python train.py --num_hidden_layers=14 --hidden_size=384 --num_attention_heads=3 --num_key_value_heads=3 --head_dim=128 --intermediate_size=1536 --vocab_size=4096 --hidden_act="quick_gelu" --norm="layernorm" --norm_place="pre" --norm_eps=1e-05 --positions="rope" --rope_theta=10000.0 --rope_fraction=1.0 --qk_norm=false --attn_scale=0.0884 --bias="all" --tie_word_embeddings=true --parallel_block=false --init="normal" --init_std_qkv=0.0255 --init_std_o=0.0 --init_std_up=0.0255 --init_std_down=0.0 --optimizer="muon_variant" --learning_rate=0.00172 --lr_mult_o=3.0 --lr_head=0.00426 --warmup_steps=200 --schedule="wsd" --decay_fraction=1.0 --decay_shape="linear" --final_lr_fraction=0.0 --batch_tokens=[32768, 65536, 131072] --max_seq_len=512 --doc_mask=false --train_tokens=458300000 --max_steps=6414 --dataset="wikipedia_en"
MLP neurons of a small language model. Each row is named by its layer, matrix (up: input weights) and neuron, and shows model dimensions 128-255. Each number is 128 + 32 x the weight over its row's rms, rounded and kept within 0 to 255. Numbers have three digits each.
A block is one neuron, or neurons of one layer that tend to fire together. After each block is what it responds to, as a language model described it from the Wikipedia text at the highest values.

L2.up129:105174158122161138097164076149138087089128120121085066185143128138115147171094180127175158118074105090133158113214116178135111126133121144112116157141161176152148184150139086203070170103205120129197148128105094131136160169117169145140109137124104114098079118099134173125038124151107098120091178140178088108176120166164187122141166106119176113112173111109125134113088107132089207094089
L2.up620:120172167125098131160157195158091096125100154127086140191099149131178057139139172148114101130139104148082128110128158100196073155101085134161145174119207175156160123150160143150145160102116132095158127140152165079105111092062138105131113149074141101175159164092092132115146175123112094054136144127175111153090154125180094074110096162125168043099106133067149071063151116142152159160098
L2.up672:139128125159160112162093114114160126132109124140122168105110134122120145143064135047144114159133092104118133070153101137141146172142147112093157193082130155174068081118109101151155162109159154150161172143128129095133096029132094129077108145132097114126175129158128159162099107110109131170090125077144171175119091119100108112152105102158139134150149088079128097136082084142088127168126
L2.up842:095186129119154121097100122167117110136163138125119158132112077135154085154135129083150098094106110194149109138136135124086155101127157110135138144108149116135042113136160126128080158139125132142144156131144117121136153156147118097177172128094160119110112164092110097132107110170155102083130136122150138143174120091189141050118152108190161122183163128107184167171140139175125118062146
L2.up898:110098084133090168181092118134128185095113146115111136158121162084167144105148168124152129127151134163136063121145152094170132108144182096178097115138169135147155150114169113133126117099088172100091160116119115147194087180105153123161140150104151189152152187125109125118102155129090050129125119135116077104167131107115098148098189143201173102137125174108134085150123170099172183141126
L2.up1173:165113111120146193164121156157110176158118085151107163173105181127139143120136217154141132119117131132110184084072096145111130117171160094151145156159160112090147116164140107114130104097147141175115127132103067131105116149142139080158130108124081133104145151143087140104078158140157112091098195124135083200133111170175063129091111136137145102066122180199142128114126110199102116088117
L2.up1333:077156077140159110135138167044103178147144118086064163104141111083173107100141192145135134103142107121114077139097142111145155150118108115119120093114149099145132113112171206131114121081153127117121112134128187093170153105119130137158145159098179142080161128085130147125127139108132124075113123044167162139149123146128094193114122135109073142082158121099081107134102140134131134122094
L2.up1391:177171159196042083057121117137191083110112085130149158157144098168158137128149167167146168128113140129110233142200138151078089108123148098068165091148154159141143142169130114145113175103157094145128085183167153188165115161176152113150117129145137120054122116164142164140089096169137120117104132096147127108155142143125127200106141125113160095111188064114180105083156117077093151191109
Of in fixed noun phrases. Mainly " of" after a head noun in set names, titles and phrases, e.g. School of, Member of, team of the year; also mid-word fragments like serv-e, ret-ire.

L3.up411:103141096181132080124143168208113176150131093173071129164150124126194171164116165189112156141169122144122044107139197096139070127098151126165135144059119136133100129065191131126165139096092115082138173112139140132129089162120094117091125116228086090170093161120148090124096077130114152158099179150121133151124166097111154156153136166128139111138154129099115139120170173112116107127123
L3.up615:118166133108125072159078080107110087175069107166086135150146072107139095123118150185153199133135130145204079108144102081163119098156168140111084120118157149165118102148140156082118078115114117160144143112139025184110080132117123134138133125097163114068188077152112125121130123214124121169081136072182169118132141183141156110111153086101130105073117143110081093106135157095115106191109
L3.up688:171091098149152104160100098127112150078186090124040112149204116123079082172102155105150138116100147139182101134147148122111109121182122191137154093153097166121138147091149163184110122119072105105102166112111134149125150164131162140071094101137094080052132076137115106161159081101124086182156090112156141132153122129112102112085116118108074080174143187116160136125126102138086081198117
L3.up1230:080178157128143110138079131166137132127003109171076143134140138158142128129066155085110123125151165140145104123149066189148182170138145144136120137101107160093128110122141083160124058137045106126093171121055165161100125138135092160114183119069114141143125168143142106097103128096095126106127181139156121130116162140133138137085202170099157150084178061141126178102112134159147168116108
St./Saint name continuation. The token right after St, Saint- or similar name starters, mostly the period in St. Louis and St. Clair, also Mirren and Exupéry; weaker on mid-word pieces.

L11.up395:131112129172124070122126124187158109099120044158189138121115126158118164172138143112122147166125139092157169135087185129088091136124137163118063103167159117151116114135110135130122059163146143093099117182078091145126092098136168143135140123144115138163086097087109105174191150135087136146129140182179162134082166146065107127101131107144128167078167187137093126112139089184077084131151
L11.up977:132150060204132120096106141191175135133096105141151136178123132148199152116144096164091171143084172085108186136090099064133128100097127152096056084090140100175120115091086146166107141125119092099070158136085109175123127102124131158164109109109108094137114154110115179176158120104145102118116122146134149186081178150180140165134049134059104120087209097173101116149095149150118102194155
Mid-word pieces and table pipes. Second pieces of split or hyphenated words in descriptive text (sub-basal, gray-brown, white-washed, sax-ophone), plus pipe separators after numbers or dashes in tables.

L3.up788:180120109118087164170149120166093094122144164155139102084158158145062151091077166039141113136132133152096114190178130116158089152173123126110134107133152134119131098093144146098130095088122160095204118109126184112135148078172081111106171074184084138106148130084101136059090179129138093116142156125099130110146080141159119115154095134087094112189182123114119174117138111100098109096106
L3.up832:117116148136102108198167101180123126110125202132130085110166162145147149068113052081138101132106150122071152099119138131109142169071158149092168130110180164115157164080137067116134128140133090163151119109110107091118170091150126086122113088204123133140175134101155113095111147099150112161139109069132134127077130156117157167126142144112109107164148143140123158154132083109120195119118
L3.up1257:083106087142137132149125114144138118086093120110134123152099102182094112116089086062135104136179136147166134133136122187116086130093129157145118144096169141123168140107153135134079118114105132148149129101140174084106158138105112139104122143148095079182144188088143100062089126161158206114134139131080114118114145109102145203116051106134096140100067128207147155078162136166129141184096
L3.up1363:129085178141096121139104112145146130092137135098162099141150110116113114143138112146169127134103107109118095135080127164131096133136123122143132110109167171113097116128153184136096177113144094138179087148143041122068139179122128152043173105167117173111162138150170088097124162117173149184164168084107138099144154146164108116095104169118087088116086118096197155130153136145120176158101
Verb after named subject. The main verb, or its first piece, right after a name-like subject in biographies, race results and plot summaries, such as finished, released, served.

L11.up628:105123215142160116101108085157088167191111081131130112092125123106145089149096172192157124146051125097130087125126124094113123161163105126141121145106123163113103191158123103111177156185073134120151122123148113118148135152132120098112174102099089115138091164109089099131153133158083124182159089113059178129145074097165099149088117089114100074126054094129088085112155120100105178106128
L11.up857:132094142212127186138168101147135164176145162119165145151115116184128132101164139147123116136109156116079143120129133193108166144148114108113116131133153108109122077053131115154076163122150069108109187120083070176083143178133141102110120097098127115112085176130113152143092111126078106124140187143129180092165109134158130096127068099128114150080136103077101126155138063158106200109072
Separators inside numbers. Decimal points, thousands commas and score dashes right after a digit, in statistics tables and census text, as in 3.0, 2,177,198, 1-0.

L3.up188:126064107110121121170133131093200157154088112111146178109118156139098100158144145102096116101139145124151074147029096156137211104063138152140133134147111135108133131180169148112130132116129148097092075115134153079124151165106137118123096102169169070155133066152143091080132160170169160163107156117139103115123154122162159164119159100132137109195157150191101182107152139103120132141126
L3.up656:106119116121135180171085145168119093134141094100075133101127065169084147148113098154172188120136136065178089115098068100145193093148155124134126113133086107092179120082123121104138079072174124162143093099144170127154121117063136099116139082121150061091226142156090140099114095116127112083140137159164132146066117165157105136182092135167115134136089066138133083137102174107089141097111
L3.up849:088134134116117117083120118155155103137139125087105162170126158162064075125139114144117130131123162132117106179091116125120150130088175110099174186129094115123176163123119116100119168089141077131098069123117125047123100085079165148124169140126093070137149188124162131131115113137131136049085138076089130167083113142085122091184109120106140135171066166106116110122151114137155100138084
L3.up1310:092072104141137089165131116133101102156154135137144085107147159150148096145137093141123104182126114160132087125090103206171112044105145075083082176096172106193126140156127098109187153129205126120108065119129115130122166114120159125137102125144091111144113146117169109113088096088146128148126082086170148166133094142098207144146178108140151173081125098135110154121143144176122100102086
Ranking and ordinal modifiers. Superlative and ordinal endings and words before a noun, such as -est in longest/earliest, -th in seventh, first, last, largest; weaker on nationality adjectives (British, Austrian, German).

L2.up147:172091119083089100170088130187103082181151122131125177130133110091125089133185105121196138088138139115123153110191118119127139129184136185149098119152122144119140079126147141053087130187136101121172083152157101132071082173155056164097150124148143145120160125088145142132174177092150217153143105110087193170080158132124121145158087176114131108121175153153120183137146145115099117165108
L2.up266:141100124120133177153117148100142148132158083188126120140153121072074116098120112083127123076113107156171117115146143112108142119145137100129085135148150090135114129142187098147187136098138172157130132086132124126108110116112101108109077158060184144185140142135092105077177165139170104133161149178121128115142117214109122217103096117132145102098190141150156145101123072123151126186087
L2.up350:156101143113176100111161133166138101145144121156123091052135158117066078117152090104132085172078113142110103089152123165112110081112150158108168158173134182123135150145137140087081096106160093126157105105194112129093083120155099120108147127151098107139151120042138164137122113110146073136146147135169171153116183166167138094105191077133115100118144134142170156099140122099162123118149
L2.up592:169107078101120174139162130142149083174117110128105174133106181114118089119163114114172179184181159145111158142183102113211150141095141117177134114183140134114142103136125075151065166127147152128114147113120121141098157135124157147088118200136137155140127154126147120138103141107140094142133181162036142148112117081127163065130120096160157153062090142137163139127148206120077124119083
L2.up670:135146198105123149125131117174174110122113120148138152129141100103157148132124151156129107129185084085138130119117075137161103140103122120111121126168117164182117137127156104104116154132066122125115106133180129120146134125122086091114136175103177105132195078095101217104142123105125170142187142170100156142117185138159145133165097090028132112113189134125114194099143171114099147180079
L2.up682:140098106095118144127104139168159120120125109145095155060165114104189166107089117101161156123191110128100144123168141179104089163140082097088158119131103133076132126113124135141135141107115169104075131111131091137078148087117135093129120140122163190154147143107154147142139163170148130055183181191100126096077184143135136196214090155124156129102117148068140115162142112051094124110138
L2.up1316:142131112127103061104180092201171100157170105129098141122135202144117099119135078088150123131122143062127122138179123127143146087141212119114109106093148119175118166106160111078120199112177160134100096124091101155157113153148076173147162190085133068153106064096175140148153104087117182153117125146059113105124165128125159154151120139131130127094127119178092177138149106152118109147149
L2.up1417:159137142069092134149090118147107130181124112153150153162152149155150165137138151110193149146093166110129116080172157114129105129164160183150149085165145139094118133048116134109082130131131100116180120158125051066111133171111077149109145166158172175136145119107159125097081210080153148098133156085144197103134132149113062112124091177114159132129165165072100124105109181089108100121100
Word after a name. The first word after a proper name, often a person, company or place, that starts the predicate or a relation, such as as, sold, later, under.

L2.up184:133138077062120092155198201089145089093081208133156108030090134167120161153108086103130148117150134161137149204131090094097124103121145173152139110153139117114178123182184128149132163144108155123151150082116137162132113179133179125111109121188105150183139101149149183084174159077147071156168097143153141183119078144140169124099160188128110092112138140154097053092152111135149116131107
L2.up301:112089121115141106099123201115119118121117111087126126078130140124166151068156163130078125115088143172131143214109140100105155127119132137146148113106100108080127216060060131153108165120110164149157099059133144123225120087090161126153099174087121114152148123071152100110118123119085153163125094117132149089107074108115165120107104127106136086192110148145136100168175134212137118099151
L2.up410:170118188158148162156126132074116177180085123080122120079152188147131149139102095162140095144124140152116132126144126072174188136118155100111109154102043119125118123132075115187143151162154058117136154073104163101106143132090174128100123126155121128147063108127065101114120126097148112124093071159153088214103115148091079135156144115132121175178109200070124133175092150081189131061138
L2.up989:132066132140144127161072165161102085138171096102151094152206133126133095151146101160134137177103102106165060087069127132092122151092180154146086133138120098067152165078094122212140144111141086155142122127087179090120090129134180112147124167128105132141142123116148122158125100102176122145182162132140163087109073178118090121102161083132159142136153163098140084084129150165064077115107
L2.up1121:189045152124113185140146103148133096129094134146089205139121166106145112151105177141139108135142132134103099086115105062085153093175158155165115132117152046105146114117077168138166101162107163101111131151142130119118169086134194096142134119092097091201089106134142083175103101070166133136133131174120207191139098125134099103154172147166164169134106223178141136175200120158111145152143
L2.up1163:133051140081194108134163124139190103071086134162133104104158186117116164152080154126199111134142116132106208111131085178107155150138146179121123063160093141135126147115163133155078171128115129140118108089141092145103104100140108078109130064103136160177111136128126114124128106125079144088139042106139119158109135119153078174099180167062086129087120108170131097133167159134118140096098
L2.up1240:115157172097170110130097147098129117137103114142154089132080145133136134147138109214073136182147197123143147138157082113125111076069125134091148094143090134140133132131125151148205218113090161117163169099133116164196143146138168136084127162114143150116104096093140100110093132153124078078162125082134110185115119135129134093112115097158100169153131119157111153124120131136236117141071
L2.up1301:148080179125071090105143096194062137166084129050136154139115131099067136110105159052106125110077078197033141175108115125106213161178110082108121099118171090127140134110130177103196152087095149166118109137133141145068167146189112103094146116121140131121118175133135093171068106138102151137151126136144147122111107182097101126086148083101099086139109075176133151106117129103103128111093
Ordinal and superlative endings. Suffix tokens finishing ordinals and superlatives, like 1st, fifth, 50th, highest, lowest, plus "first" and "one" in "one of"; also -ost/-ast word pieces (Host, Fincastle).

L11.up680:143136151093097122118121099162158160150170093087110153136130171151169127109100099119142147063143126129143099070099156179119119113150115133152097150108145121135097142121123167116112153164126056070149127079215120170148135105165136125101184173186119099129125082115117136135080181145124198124090145116059165152150171112127096080147097160166099102168087106097118116156114213105160156096112
L11.up990:108135255070100104134156119123133141137102132107133151117145123120172169093163116099132109134173161106107136120098072155133102149145187134090169176125047090109195112150108100112124119182124132120161156158112130142093102113142126101147188106139105125087135090131091150135100123085061105154125137182119137108098152090169123148170114146172144109118104077075106102082130112051136158118137
Empty table cells, split words. Blank space tokens between pipes in wiki tables, plus bare spaces or fragments starting split prose words, e.g. " "+embarked, " acc"+ording, " occ"+urred.

L3.up332:075095099135181149157101075088150105105166150129159127098094101126076154130083096141133130109130133136101107151164163164165136112171063104150128193107141184160159171123144128146142097146085171172140119116109130164101132156146151112158123082113135113136089135051094123103151139143081099122133112149157166110106202104098147091131131165068191109133111162128103140145153056147061119182096
L3.up408:163133108086133143179183122158125015151104083170142103085152176192168153145132108181118142159143182116095118128117133148108119112094120100150136051129175104095101128093094160149076118056076160117151109134136131154131090074102159152105081041091135186067136151109124136155092135187176128119112143152123128155087189163135119145135127086098062082123150146096143108140104050083167153126121
L3.up509:106163101120194170150131110173141165089157132142138172138060117142163167161119126190095127094131108178140132074144112196102141173082123144118137132100102110149157134156128128125127103136090134184077079090077173123164128154091143143176114149098119164059120122118090090109053095143162109164094096167134147082181107139058080171147068184067093121116127127136181120116090125131154168094120
L3.up1414:097121133074148096138144175128154145055175107115135125129054156085124124180114109144115143147126164144106090099123131186137170172153119158125142120046230133143137119150127140151135146111145190153115178108106155115129153094097132154185153109139126148087119156113129106129100141103146099145087083144089161132158154081106121194068074147155092101132147136172162204141143061158145234183118
Mid-word fragment continuations. Word-piece tokens that continue a word after a short one- or two-letter opening piece, such as h+ors(es), W+he(at), St+r(athclyde), re+pt(ile).

L2.up294:098126104165119136149128185084223141155092105084162137145096143081111071126138080113186132103158174148055218159088108147103080109153131094125112085174111108166153086142125113123147153094147106136127142158156177086154109095118114108114097138156158101122100116173081171137129119166104161174162079053162176125147125135154127125109133126184157125099144065106108070126119105162123095119089
L2.up392:125141090173134127099121125112122129092094122116141134101066164136161143118061095151136123093161169103146122170037133159092150193111173133120156129174141142116124102126128213195202144158085120146076102117132200115107155162124148104072174157165145103076167189134148119145151129096086130181066118143111111056119122120173195098163171097064097148087137132121089147132150130142156120101110
L2.up424:140097150205155150184167089127133172156055073148160161181130126124127132110089140120106155161075118096115199100110139105160137174126130063161129139131154145109190176156153115120163079076136098133136089118130127134125164113097082192070101106132105105137092111128124117088124141148108141130168135135213069135068133152167175139088154155112059126114116144084121138149145171111138125163138
L2.up813:086230167168149167153119120200087148127163061127097117153159130095090100119115076161083141219197134104141107104143152103150104134124148120129176127051144119178137202131084188150140094051092132167121143115143120152146086135123070215139121115121076112141170158112125148110153140157077149161209097098131158126201148130112135193131142155093131131063086057153154093097108149143121091179140
L2.up955:136146122147200097171175074130159125153113150110109084130149114154143177115170083133116151113153180138098113138111095084127121190145091134182141142140146109191149147125178127105075137135094126126141088087173156096100122110106165134128102138126103136146097082136173132090124132166127120095128143157125134067161143140081138095124098127153153142174067114136114145118159079069133124120031
L2.up994:162108107092119123114110084134131152084151095089172110112078147098123085139066116098095103160093151189108140226159102171136129141109194110130156133147143135153123134145165114149131154144046133103137161166101152114140114114103171059139134055088083107092089152075087196129145120154172086128103157116102125116131131160134112162143155139126145180111177132106120122111132152114151153072194
L2.up1061:113116115090115172085110148117125134060106123098093074135092088110137082142085125157124132103173162116146140126122153176109113115162128154116114162158126124096120154147119109164146108099152082111140193195127116150101124123081069139169117088141088093125120132135127100152122127168095093186170096141142181121135120117103145057083127122086102097188144131154113167094096107174171061183094
L2.up1135:179091147187091191141169125131136142092156143086151133159077188127122125179121189157134144119159143106087170156140117136124102144143134162135114106107155143132183131175154133131134159110116129090159153135067158121125138203203185103104161099150138138059138184145158145132124143068129177152165144084131145113085107187123133123152188067107116125113134131125113143161145174062122115107120
Of after quantifiers. Of after quantity words like all, some, many, one or rest (all of the seats, many of which); more weakly, second word pieces such as Mud|h|oney, gu|it|ars, All|M|usic.

L3.up468:124160092171136099142170071162141131140123135148140140193074123141108221175127092098129130073119161110074119126158177084081146110149160153139146117121092111148173156098163116113194147118156120124119046167135102134150080131194080172096159092074144132103158128142057110193147110152151087138081156086135196170165132177095116138059146113059096098113199152104084131121152161125110130115096
L3.up1132:116154075105137140145133111141160116127107144135108101145069163158121152160098125095132194081105119154233089095146155181120078131080127176150118117115170138112149125105112138073114153061180088081127108040139158139128152099199190142110082125161138110099149192060102098110086084143154122120105136082119134123121128158101139061185128193107074130135128113112124150137176172080118136123077
L3.up1178:152081135105114115189090107101197077078092155144126136178134095149134128144067134126113178095139126130142117125105198064115180036114166095170132146172130160131124128042145162146125077092127085120128111193139098142156074168162121173123147179116103057122150079186102120079096105099166100153143128084140169116097078119083097138084124175083128123116096093174096147138124164116158153134120
L3.up1490:138085105099146137079176113111173043145155153071143133163138116165121171125082118126098142143103158098095164140147193099198111143104079183034155155143100179172157196141139109118129172093163113130089135103142158097112169133130137123188131164168121137110130161092117127116152110096088113197106124096143204135152196147105078114180157119147114160127153104082133160139097144151095165068138
Section and paragraph starts. Fires at the first token of a new Wikipedia section or paragraph: the blank line before a heading, or opening words like After, On, The.

L11.up214:159134166164151154176147157138134102162111136101167155062120098097117124100075087091101119139094160102133159163147098116178126068138117146132099135109183143179167162161119120158122137131141176136139119087159166124106114169082200135122108125083151124120095157110181106118113143149133108117151060080131054170129122159188170109091099137121206130145145127138111094104120097069137107111111
L11.up1277:101139098163141204131152078140067184117124153099103135157053124136149085163116139183124146129134125151097117133140106144149125204106131126185120105089159188083163151128089127152083178131066156078136151145084106160129094136116169187117162157152157114128061114077117126175139141137089110122103100202116087127123159127255107121153117195131180131181091115111167096162121117076109111124129
Word-initial consonant fragments. Short opening pieces of multi-token words, mostly st, r, c, d (St, R when capitalized), as in st|range, st|ole, r|ise, c|uts, St|irling.

L3.up288:095146139148135127163177108190174106133112090134144174191134049163172159119092110071118161064150176105156123134107116158168156087151128142094152095098109121120167121112099108178144125099120117160123147123170138119111120101093197122067123112130147159118111053128151124128108143176158124122184077141139149171162161095131143106141101093062114138185127096123084148126118187167070100091106
L3.up976:149068128167105161141168133178193061166120149160164107129125176129096129145094145104142138104089171174116150112125150060107082088138122171139171158065155154043141131186149115161107102145114170152082130138092124111107062142058142044132087127111079125155115111189164167136100122169123102149135194115164147114148162110166128176137150148090165153165086157147133094161104103119086111095095
L3.up1160:118101149075143153118113122110092151173073099186074149147164119117131106131162112128136162082115118127150091135159136130104149206168168111125145186114185134113153188164145076182168067072107192171140115135167112116147179087122124128142108146114101086108115133142129132130093143128138138150139139103126137147054148130132139167128139140144148113150106154132142092189144136073159093165097
L3.up1307:108144104124089204176150107134136206140090162180086143164149081125134213151117154103174131127118141114113091126176150104095176182092169132191166167174097107116169106084098158108170152154158105188158136159158138126080145083128105141134067156096116103139142129126129145095064086146113103135110133195198159144150156111129137067059174140125194106146121157155115095137097143185178113076159
Adverb after auxiliary verb. Adverbs and their -ly endings placed between a form of "be" and a following participle or adjective, e.g. was widely used, is commonly found, was later appointed.

L2.up55:096133032121119129172113132085141095145102148114169114150039126158135114164139148116113132151077108121135139178137129112135147100150093085169119157171204132079073125120154099081146113133170141150118190069116124159109113101156124120072080154171109209151146186063158192064152181110138099126131124129103167159205065133088113074108120144132163120105119149163101092092166100104136034127103
L2.up86:173080132093152145072135159086138105175126095200146088129143140077112116134065148141105139117169079139105137208135182157093112089111138087139133130098133141131120152069096116110131159106106172136218135041154117123103091103106131134145164122118095139047153148154123155153142140125156138114088101167135104053131195130075190138121112109093102136100160082143168152119085076135140071106157
L2.up96:139119102127127142133154093169174180146148101121109101149125125158152103141125143114077095143119161124087165143161165139169156120146150101173157084076116141120083136156169137133067105132157102204159132093124206116118105103112122138074174183143201217154138188111127134103104179111079158166132180136163127136143103143104166167114107115111155115129148142065138127125105116116184132193154
L2.up472:116171065097217130171171093111165147137130142115146129179093129211126077146111183147108102151156124131179128190151141130132114155166169150154175096165141128186080124155171130173154148136108146142038060066137136140140148149061081137140161188115166123123152181153197176166147113090109119162116128146145101124138110180053163161093128175110128210108114096169172119133159144061179112094112
L2.up1087:112145071143159122158095096167072147179100070090112112143092111084152083124162109162109127151097151150131138083174129167147116118110163125138159111145129132131120118160087185101080133115118084112143086146052190108128189096116110114098162156095140121078126172127109143086111133139111094199127133150114126161163178117058185115158209127141121132090141116094157107072117148096181138157125
L2.up1429:099127144146165092146151140134177212180117130137042083180142117147188125165128129116120135132135164109150094052141137194145094162185120098088083134127147166180227121128121098143149115111129139125104165101164138207096112037119086124120175156157154159180133123077148149123107058142085146137127102136103126151092106109112172122084115140111173123196147104132146096100159136146144109121176
L2.up1492:124051111093118166134087173114115150132108148121108149148164135089172101075122122175150086122160157124145087123115136178170063107075153122118117135099130155135155099094127174079196190103120146139116145130163109107129175191176118115086197137097121102139127184098162121117128153185146097175068118111097133159133188164093168147091128139068114146155133103159158129067117080131154152094135
L2.up1514:171130107167153055113063131173128118120109143137111166141100111128115141181100114082128171078119123147089074140169181132127115125131163176126146107133124139161107137156138116103131091100120195123176100122064149145094134156073149108110135119147132177143076162076100144101115113100134119114132106164116122199190145189142140166137099145165152145165119120061037085084122126096143077115099
Wiki section heading markers. Opening == or === markers at the start of a line that begin Wikipedia section headings such as History, Reception and Discography, plus a few mid-word pieces like ial in presidential.

L3.up431:097115239142125068139138199168101139147142152091113144080191139190118159146169146143138130132074094129128145150119103173108152127166105107106086165151152163205126137146151171148070082064078139121114074135068079103125160059094092058143173082107167105140098094059108143129074139095137035164170137151165139144143124123115156130171120118150117157141120089104175149048156155107094123113132
L3.up591:136108146149110100092091143157165083065122057111127156100112102107166082111130160117173126067151137127118077108149108153180157149070110082146153105124080172154151147182096138102126104079109150122091106142152102155164167177182117155151152164089140138128166128160098167112102127120124190116070162078153168138053090106123103144163161149090117099145139126125113090175137127116118112120115
L3.up798:047121164151121131129116149155156099156114161118117097147058079126126092158079141157154114125077100092110080120143140156098122087141103138122155120148130130191120176109127114139090166088202157147071137103135128138101152113167122055138094069127132106192119098141146148083161110132152109072186109092160193113069159117099105153129148142164132083138151110136148101070132099142154108185113
L3.up1123:092114067218106123106126056126106102158156146187095151133157168157131064133138105121173140134049085181105109141073123137089131129151120103126110182145137109116105104098171142147144077058159062144111109100114114127171071121131155087102173144168130122101141143094134115068102123151135159128132145144094096121134152106076116160094167097079152146138112149115134093118080111130123128159070
Postnominal "of" in names. The word "of" right after a noun, strongest inside titles and names like Player of the Year, Hall of Fame, Brigade of.

L11.up518:058051031099131134134114177170157141141142102119125151120112123113113170111149137125113157118170111113137153100110127151144108167134136153099122199151113130120171180132119075124177133097122093162151096128070217143122145110090171119117095133051153113145086151139092130131159139135115093134136100187059161137097101161145127149106049137098093123133169141172124160125114103105061089111136
L11.up1223:123132088129133122151152117190128094102083112114098108151112135141118121113189107126137157183203118110100080123162116195141090117135125148160121148168203151005187132130099129138112125057105104153124134126107138079105126140139168048129166050106125095170139088097109128151150167132132111127119149193105150137132119138146161150124149107124082102150077159145133085110131100120174119172090
Function word after names. Short function words right after a proper noun or title, especially by, a, and, in, for, as in "Galatea by", "Kubo and", "Kermit the".

L11.up35:107154111182100141147084115126094081137098131175117123115111142148170127094077140091167150131068105158150127172153113113171121139179135139122064178140131125094148172167173098119113186155153114136168128117122110143156140116178130113147133072152107182133174111141107070133138110120089245174128130180128132103127128155197137079140127131145143117065081106115179090157144155109111119081154
L11.up491:101123163143122132152178152061116109100151120142176142119152116092140146078057142098132113130125161145187164091146187131122139179080138199121090144190136105133144093101121121129144150160205064173094165133172069150171120157095191125159205112117138182146133124086176133069154120135114157164059157172169086142119163090124143185158136142190120153129116122134143138117104114145122146091126
Ordinals and rank words. Ordinal and rank words or suffixes (first, second, -st, Third) in sports results, tables and military units; also assorted word-start pieces.

L2.up16:102116122103112092121135075144118151135123173119105115092120123074092135232129095076158118116158151176140124100121135115159145122147108184180180146133079155124105081120123163163209162091083141124164080091150098155136184113152101140158184128177134187094095139065146086141115137124151122163097131101136125098111139131090120128076134147145107122149166158128153138126126138091104107149148
L2.up117:136103109171155167174172110164134147131169185075132182095126162130139130123152111045087114141175179129111116166090139119184146125146124115105093108166099193079150192190181176150148157069196143133122143151082109155151107117149107111156104153132144130159158132147118126135152123125098143123140124142200156166127103105116143138102111147165077082158117139094192096106116085082154087151117
L2.up139:081178093189159162104117069201161151031124144159127125156120134155132175158086121125126152152104128116099140142137106094106167125163076120143085102131110129104091154137145128130144115066084123133134106102147098185054130114092103160094128155122157136102125144128144133126111164151116134128198065103115099116195129143098100173128140164196118188160168124108153157184117111142088154119128
L2.up450:153140089172094125184129131134144109141123145150133073121088177125167129143125150086125169195124081125091104175118120090104084119106159158061133041181140132111120153076090161142084175195107130109145189147159215124139146129121127148229111127085172196159104162157207045118137095112124142157127159142125117168089181189076162122111105092121098157129146155142153181115085124150178137156097
L2.up750:122120128154112127071163129106152114043099152098110115142161147151141036153141124112172119112074117170128075133089100048158144160204158138126106137085103136115120140108202104137074213086175145198116068108128126132149137095135103130168118228117149117162070137075128109151166157171125144174126112150112140116139155125154110115170117149105130115121117130132168149178128173095140063106125
L2.up798:151039129176111073084114093149171095167162149148139130123140170148113148119149151096125162102103145059193110121119124103124144104092122122092098088158152140155166147191166154140161124131097157165187198106072164180121134134179105103119108126112137063114144163100180109130134130096096060119149138120130159115155173154133069160110106225141154164154113168161159175134117114126168161146098
L2.up1018:124120120158167058132154166127141157190170149188120094157116147175149089114149123157167190102151120117099140158124130203091139153062162161079132113145126172142160130126105098149127093076099155136153152140097166143117108172118147107166106109147112080100120118093120149132121149124136113073145092117189120221128066169161084155111168174136121151091113147086107180134132059102099140146107
L2.up1490:135080108138187147133084143125103093130063135116113164119152125122114118164119105131081172141185185140135104124040108154166121110129116108135132141153167130132175076113127098159144162004131142161144181129086150076112137141140168088179140093072134139209144118162111145149085155100099142092129153149183074122097124135091145163107132117113123108120135129102105134102111106151177109133114
Word continuation pieces. Second word-piece following a single-letter or hyphen start, especially "ant" in want (w|ant), plus pieces like k|ill, d|ementia, one-|armed, and occasional infobox colons.

L2.up63:114106107159139132128073096147147141142112119127169051131135116095126153145140082076114076140125119124154181118146101177134123141173147156128155172088109160178086136126132112078138114105155110159104043125082131145113136151110139112119053116230103139177087118145163127175145185142103138146089119117123159143070164118129128195132111130155139075195155141138123205159109130115172142100109
L2.up82:087083117115181084096143132141111088099125160108149104119113125091165126158084099159163111114117097195139119169165092096112104104125138094149164120159120177169177185104148120163160119150129191106075132107098176111096123134117107080143089088105167149152103167171154092200152106176144176137095140152095161107101143111129086107149136066152100148147104075215142194165145140081064113136169
L2.up145:145108102121143159129112063146164152196124081102098178104128172165106124092100158144120126183162103103146161100139158138122127047158118121126054090126165125151119108166119156130091188104124159129153122165109176138075141147164155133114135099147110151124126042163113147147144056095103129192124096152200096146056090167126179126129145145170144158096111151166114151155087099148103122126192
L2.up511:150125116167113126120157111109161143149119149132151141149158098131195165161109126092076165131161147222159126077104138097123142170126149155152121151132151119123133127134102110102172152108184166124113119105086137139142073179118097106139139146105141129039106096165166104089159152083130093055093110140106111141120171126110154103148169147111172086100081076132071126141142140155074133113134
L2.up594:111128103137131192137192138190168167127119095154098111170111099130092088106112132048147165151163133135049119140083083103157163133207090110125118155170129140152110127122162129128176112109119145103129185136161118123127131096152148171135071102155129123071215154132142110089123141145134089072111163121115145125135113130065117123159153132140121094166114104142119110075124104121142128077153
L2.up711:091102115139181111098176083135130168087118139094163118112121115147102149172114150140152124125134085098140146217103093086137138080169150170206162159089135134118134215133154162128142110160110159145124126212187122119120138176131098177096115104164094146135167163167141117133162117187178124117134163111084090121109132114163156091121148091139071120102118121129129120093113192187127112125051
L2.up1128:120131113157109113113154178140117125158114119133125068145135127092169122123145114139125107138084102139095149126093159181105145127110166125105113097159154102189213184124129083213144067129135137151096163144118187147125135156119119119126083081062150159104141150147123165110072078175122107152092097117133107189161151181076146154155100158119165133172170162093159134114134136152090044085113
L2.up1181:114098158115156075130172115132094105124108123041092111103138053088139144147101188140135089136152166186115095106181108143162081123150147099084116168162107070112147164152151139103162121148180162165136159181120160137116162169164172102084135125107130146150121139196123138148150123142121169089057121141124143117092144147145157124138126162100157138105123065098130107121100130057154119166122
Approximate-quantity hedges. Word-final pieces of approximation hedges before numbers, like approx-imately and al-most, plus a/an after prepositions and -ly in largely and mostly.